{"n_kv_head": 8, "norm_place": "pre", "norm_eps": 1e-05, "tie_embeddings": true, "init_std_qkv": 0.0338, "init_std_down": 0.00377, "lr_mult_qkv": 0.7, "seq_len": 512, "steps": 4862, "dataset": "wikipedia_en"}
MLP neurons of a small language model. Each row is named by its layer, matrix (up: input weights) and neuron, and shows model dimensions 0-255. Each number is 500 + 25 x the weight over its row's rms, rounded and kept within 0 to 999. Numbers have three digits each.
Before each neuron's rows, "fires after" lists the tokens most often just before its 100 highest values on Wikipedia text that the model never trained on.

fires after: " Com", "com", "m", " Go"
L4.up966:520506510587518504495543494502507497491513510486498516520513486497484510499518488531515509493521511488472503529513480443509466517492487477516484477516499513476487473477505503469475453463471526514554545504468524509533534490423526472536502488502461524493475519502507454490500514533481480514462520460491499547496518468495533541524510486504533483495481506486477543464502494494521457484463478544474510457514501516500499502516520522501524487525483461495472508470515491491484473488512502466525566509482490558504474488506480511513490476532496508526520510528494566446489512526493497518527450470542512497527508495510414508449479506508475491516507484515514503498525490497507487517458507479510491444477506509471499492562529472512504486478524516524500457501453491536508545487524519

fires after: "w", " O", "et", "d", "ol", " W"
L4.up694:513475523513544489502532487544539492499517498469502522521551495501453534489486510508498502512497467468524490522517453508528491465491502478534534541459579443544505475530529504520488493488532518529484453538486556488461504475463447529498514500562524492491514474496486540448502467495490488459504502482491455521504462477488542470530467498486499478519533507479515505465474506503485487496476520518485509518468489491526463495558479510429479496536492491499521499487512472511493477558480478478506521464496484478486490482458445507466476506519477516495462476559470501462466481582479496473499478478477512477477483485502493521497507512528501534481507483501496490487495487498481492523493508505503503527503477522529491496536483493537505514508509527494492501505481495531528504505519478

fires after: " the", "ten", " 19", "man", "it", " an"
L4.up957:437558514513505491476554500513506502527505507513476514516483516506528474468470511515499518512500531499530547505491473473488516470507520513515508464506491492514549496500506467476539507492497538492520526490462496556463500500529490488489495529518486429522445516530498524524485468547500511492551479540551458504538561493506523497505460446453502536514519520443540491480515490461492476495493526500479497479526544487498446477498545488475464506503425515532482494527494491524485492497513506507483459493510509467517488503531518509483509508506494495505488508466513555468488508499533479480513503475496487504560479503510487494516503510499465452519481552490474515476517466485485481523522513540477489496483468514512476487505495509506488484554556465490503488514477540525511490504511481

fires after: " ", "ri", "ra", " Democratic", "ro", "s"
L5.up239:517516543513493435471506498515491496496466511437473493496540476529495527542529467506519495501466499517518500523466506507519485480474528503500455498504461468542503495498493470535519534513477517524499515484502538462511502505511494475532491459463507445496511484501530482485514486488501538500488529573479501520545465509479512463515497533510476533497469542530485496481501513498457463502486514576517484522544481510542487563546565529467460534525564474499512533513473500481541470528498521500456513508459465501471481538500470507508542488532481497512468487506492501533504513495499497462512533489490525494511481504488542515471507519511479492490521525517508506516494468505490493512541514476475494488527511490503478485469490518536505476485525536491527492511461466488491523488459528

fires after: " co", "d", "un", "co", "ad"
L5.up826:493500457500505490457548478512561501506511536517506511459464474489495506492524525519517441496526510500513469471522473490511526498488514513507544507506524507525485496467503489455490493485483450506489463479502517453519530484512498554494495496472482481494462528526501504487515495450496502493488532478559497558448510480486520489474494482485494551491529459529490493589441474480449472513507480491537502490514532491494526503574506522505520474472518514486475495477462521522493477502484490485504499540516474521556506459498514487531490501484513473479516496485505493518489493493535505507494478490439480507444474516562505491535496500459527477512517500511523489509486486513462495535500482503527499480503522524509520517502547465493509487494501529493489488493417512457502508477494476

fires after: " ", " an", "A", "ed"
L4.up879:525493459504501499527493532504525534509528456516504517497515511523474515480525516505494527444543547484474520524569471491497495499518482490481496488514497490480542464506473487517570525504438507521518512461454522484493506483481501515501524506467464514507461521482480456510525494531540506453523477470477520486483532489482489539514508481451538495507508526480489532487521488506516485506502515526521499522505487536472486554495532488439457498486536488449483491522474521500482494473473472517506527494500452553535478504479489450481512502515536477565547502526523518519491519485504492474491487482520492510507484469499545515463488502527524501493469550475534467537514496473496482491524500491491463486504492503523550507484554455550533510502541493510484479503484504471504507470504484

fires after: " in", " T", " to", " To", " N", " "
L5.up800:449517521518465500474502483522472487472495479482518537496526493538496520488491470457482494452524500520482522500505475515528494503524494506477488522483479458456514485504486500512542536492500478509519497479487458492527474501453447495497520525555485505499550502503469448443486479525458542551479525528543544540515492475509488552499510510534464534496498513416480504497518464494545529462471482483513493481486478507481521566517485480512493553467473470494522450484510471475508531457503510479493488526518524540489484513494503461486505538469514460524524490504523501519480497520476462465494483500530510516522515543491564521526491477491483501476509510535504498523490518443490510470499512504502503511516489482473548531507488521501498483504483481471515476520501499492477468490510478

fires after: " ", " (", " 1", " L"
L4.up591:480566450519512483496498513533494524468470499481489490504536505469519527497443504523503518471541494493493498471513486534481517480495486502500512501524481482500494503523505450506529544575462487488540488499502503478465537528489524486517494492501477533475522505498510473512515455499496515505489535477526510466531473481510522469509469470545511484479493526504537525501509475504508489456509541510487541456459471519501543489479499534470471507521466512454526495541485509504525540493529531519506534495500495479520493502464517471483496542498491512463456472532451477479479463531485495522456487523511475538509459490511525458532453500524476490484511497553478551492494506475503480543531480477481482530505507482505512519456497473491507473528523484493473504448503554531477484485511441

fires after: " A", "A", " E", "In", "y", " De"
L5.up791:476493456474462494470481499606496491501508507476478491490498513495552489487472525526514472517539508486496491507508467511507481494510507517456503485461469449508495486508489499525528547538479497459539547494492469514473467465489496511476516489482511526548496481529490451478491467514506471489496478477494547464491489480503530479506483493583517534517499490493519480494518471475507515543473518561493507523509495440490463462470491499485495501500491438492459513511490478507447493504479493481514517496532493487515485496489516449485545468536463534561513482521488512482495494519504493506480494476542506531505537513480505512478537545509502453512514495536484504522476508481478480483497459498527522474494496525526485515524471494533519540474513507505500512516473501553472492522493541

fires after: " P", " p", "n", "ri", "P"
L4.up237:521475507540503506499503503523469528480495545497475503474533487481501503530519491499534468538512539549520498466491500490542484525450497464471519490525488408533531535521516514531487534485456496509506511526458519500514509502480476481520464500489533457460475504487514451420516478502523528476435506511475485556484496476484507481487524462500498520479532512500491436503510551477488517478503530526484516501495500492490517529514511478500490531489526489478530505512502518492516488475480522468481462533516538506474517506515526454516520480511473486488472511497479542489497461490498499506479493444519520494518487513497507492447512515531456490496491503484472541520465548523539504518474514495478480513506504517443505496475537517477495511527506485491463514474506499520495443450523465

fires after: " de", "s", "y", "le", "e", " Lu"
L5.up1015:490511469475510519496478496476570519508510529510511494481474488547488454474509510544437515490477483523498485492510504522564497524487508496498479505516481499530502513509431483494497521483465494487493541472471491527500457540487512523549493506506476486471522482504527540529451464453518483480505495495478516558503492532497500511464475517524506502473558550527464494498506507499517502512503513508483468487522463485503526492453503554511545490487477507470508523505517466452546495508520534514503535481516527454460474499531542511540473509512536499500505503500469515490494471492488507525518491496475507524520482523427480492554517472519503522515506488480511493503552453499472511516477490478501485532499459501527503525486510478498511521456505504512510469478482472454449526494495560

fires after: "s", "v", "as", "hi", "ro", "ra"
L4.up853:529542526511531487526480456524478519494476527465473495488509491502495498493482491499476500526493505500478491495487500524539530535513477480494471461543508501515465485473485483492516539472487454511463479495517523510504527477507510496520502506498518502512487527487496560473512510454514501530440490541516523490525486514453478491487463483480480461513508513508531486542552465458493487479514515576492512493542501489514513478523494514504484501524494483468535496509500492495493483482482495565457512544502510482490529479488568491508460502531545465523471496537556515490539549514473511484486515480538432483523465517494484530522523485502496525486492492485530516449498524548503518526479508463457503513504500492467521487513475495560498467501573513502480501485508478461488490494551510

fires after: " to", " in", " of"
L4.up911:464476467499514467510490514502511522493492485503502536448563462520494504478519500505509525480473482477536512512518518496483491452528490523545504492504500505526497512518509468476548534455528492477502482458481497516569475513498501505516494527461504419492528517485519450427514500516471496458483503510495520509537526499526503510528526511495474513514481474514478486521482502520504474462514522542469474513495483484524521481535492498420487500488499532438517469496494455472483554483459543509493545515500500529514509460517479471505469515528494536514493429487515507521464502490515513477504513498504493484492511489508522512507548516472511499494510535505485499496501483494507471526430507537520503448506464509489523483522492495532540517516522479506509547472506510473472499496461470

fires after: "et", "ic", "P", " Car", "p", " p"
L5.up521:454500500527475477487482479475524496493491492479494475504476519496530548478502475471538489496476527515483500543506516499503478478471476493427499491479559462518510516529474492562501515518491515564501470509431529479505487509479489482504521520498514539508479487493524469507531467491484493470541519455494492502503503530524527495519493434511483515437494522472512471469491488459507498518491497513483501508430493521499478515471508548523510475495495501502436485499524491511486493489469513475487495515467503446481541472531475509461434489512486463454488458497520505517502467495497538492459522499491482501492506536468515484511462515522493477481443547504486511490514519506489495493513534505500536471523519523471497510511533576520507479520498509502508488506505533544501492523505553

fires after: "co", " co", " Co", "un", "ate", "st"
L5.up183:503468523526480528481519504501497506504511532545474510502485465435491516503507466495570479482517520518550449484488474482501495566487528460512527510521522478501487527492510490494497480517510499514507470533544521508467507479487524485512535531496527448493475520417484540501476520509482540496505464502492472485482488528496508474492503504505513513530457531488526493512536527499515481492516424502468529489522481529522536512527499474534495512521462490516515511536472506527506487491517440533496461511521474493497515471532517501544521524481499535521451530516532477506515495526497539471532476518473530487479494519511471538511515517488477443501490474519461521520473477484509493529490543454481548481494515536480521484478533487502466476505544495513505461532472501525516492493534509

fires after: "s", "ra", "a", "qua"
L4.up1010:485521467500482505485530438501526522466484481518486507474522482521474489485517479472495495475467514521494538515537487492498475511448485490521484504517527491480525506502489462505517509494491519464524502537523490500526494501504502461574498513538537503488498491485485506491486513477432524496506497535448483494497498532549552528523482491483474547526475540526495444525497483472507434469460523474512508502506441492516505479538466537482508484497498550486566549537560479467502480501472468467484520491506529457450525494475488514503484510515514470515525477481502478499526504475523497529453476506502543448515515538510495507485495506502486517535490487493499505503433520547483502528467506511518474548461477497499517531498516490515511494540515486501502505525522501497517471495506466

fires after: " ", " the", " 1", "'", "-"
L5.up329:519561500506514491487465506500494497537490477506529506449547521509479512492530493510491512505465491478446499484524501538524529496442516485479485484467511482513488483509500500499466492510483498472450512519526462486479450524536513509527493498527535493517559518505491479502488467540490493506482517478478520509500523489482492476511510519501510485509472483477512487495517475536499506461515501483504511488529479501447519460477529525454462478467496466521502546500541509425500489480532467474517481494500476546457497489513454501517534493526476530496517501510467534496472493495532465489482509503531490517527489493471540490494490448465497543525513519500545488483454548503442504542526479463493470533489520463487482504494463515484481500546513512488559530487446549521465473495523511

fires after: "y", "s", "ce", "hy", " S", "es"
L5.up903:523477496524507501505509484518493544498534489470501500519485531508473538462489477500523464533497507474529533520476542540503535507492534504479551499488491508507518511501528460511478518493467473502502486492472510472561505504468498558540522528485485477511504490450473476547513506468498494475523511528477541528496488481442495493496493513513471555461494534549497485492501503462499479490512488537519475500528457457489508480498505498516515446494518485517526479490481525458455503493568499500505524494511511494446537495528485498501498499527484485500478496444517490507469501504484508545485492500498508528506469486426484496476492498441489500536496532509543504505503473534507502541498448516491497472478482483481514560448454507543500495492553532500453468552500482507515516497501495

fires after: "ar", "ra", "la", "s", "les", "li"
L4.up713:484507478457508490517494461488526512499509481521505483510511496516528489473483511488457512521502518480502535502515476498500473473499472467469581499465525521509463527479504458500508532516512532522508513494490461521563532466493523514498510449517472492535474550495517542475461448530502514445529475471491502494549498498481482467518500514467497528514505558517479489522516468471536515458487508498489475447527510516486498473458554511511455501506460548483508524541519471487483483515506505533519484519478528504537506490482510501496456524499521471498536461503483468478489514497488504482525483544516507469501546541491553528515505491550474482467485483527509474481468507484547522475496503488484489452517490462474493489499472497494510452446526503507511520505493461477498477542514497

fires after: "ra", "te", "tra", " Ra", "a", " Te"
L5.up892:506527483490469506492527448458515472529515500514504484515533484490522504518551507496519436441498487509458492511488485482522551507487477493503502498503505481493482484504511474480522535473529504494496512479507475527489497494474508467473498504485534519520493486501447513516479510499515504543506456503446470506487536493474509514507524492500460463475551487526524499520545510477531494547487511517531478504493521447511486481497528460521492535499494529526548563582536481490495515514472522510506516528503510458490487487477484471499494497559501515500495511512522461480533535464498460495514507495519481528489473486463443471504555526462464506495455493446474519509508504506513470503579482476509514485475480452499489508493507475527504496469523523483486479516511523479565494515511486

fires after: "et", "t", " vote", "d", " election", "b"
L4.up130:493486505513498486464500494500483497513534526466516528518517483495485511538535478449495525525506486512498496500513517535512457489495482467487508487501524485515490505520508492520482519506522514529505507563495503480503494532515511481473463588457472533492551528527479509489513496507504517446522536467512479552558504510472473502492474461526470450522522481495544486458491493504503477521537503503522577508502468465500499518485506478506498517494512540472480478542497501470471505468518482498503436494513471527497518500507449515463491494524516478517495504502507511521474498533543514480546479503466445487529480496462506492484511495519499440506482497492500519474551435538504501499499474470506505495508475519543472515550520514523506480527484479485500499503495477556516462566525510

fires after: " the", "com", "it", " The", " a"
L4.up484:525543524524496504481525540473494491458515566511493487514493489523588505486532485558488495512473525447523498500482536526447520497512491505479518464493457487475550477508436490467523480493501522510510518491490539495459487495476533494487534537511489485513482490508498475538520504521506511541494517494486523522524524508477562485517522545500508504531457511498517547502517490467503509482508525511476454468523473496517486537535500449516487494540464494495484475532510515492452555496530495490512494496480475505508470503556481484498516485482509533516499467523474494529536498529518466455514510486491509497503523513539509531505491473497461508420488535518525473466516488506495517521515497502512468506481528491499486492536515508494498525535567522523482479489472531461510492500498511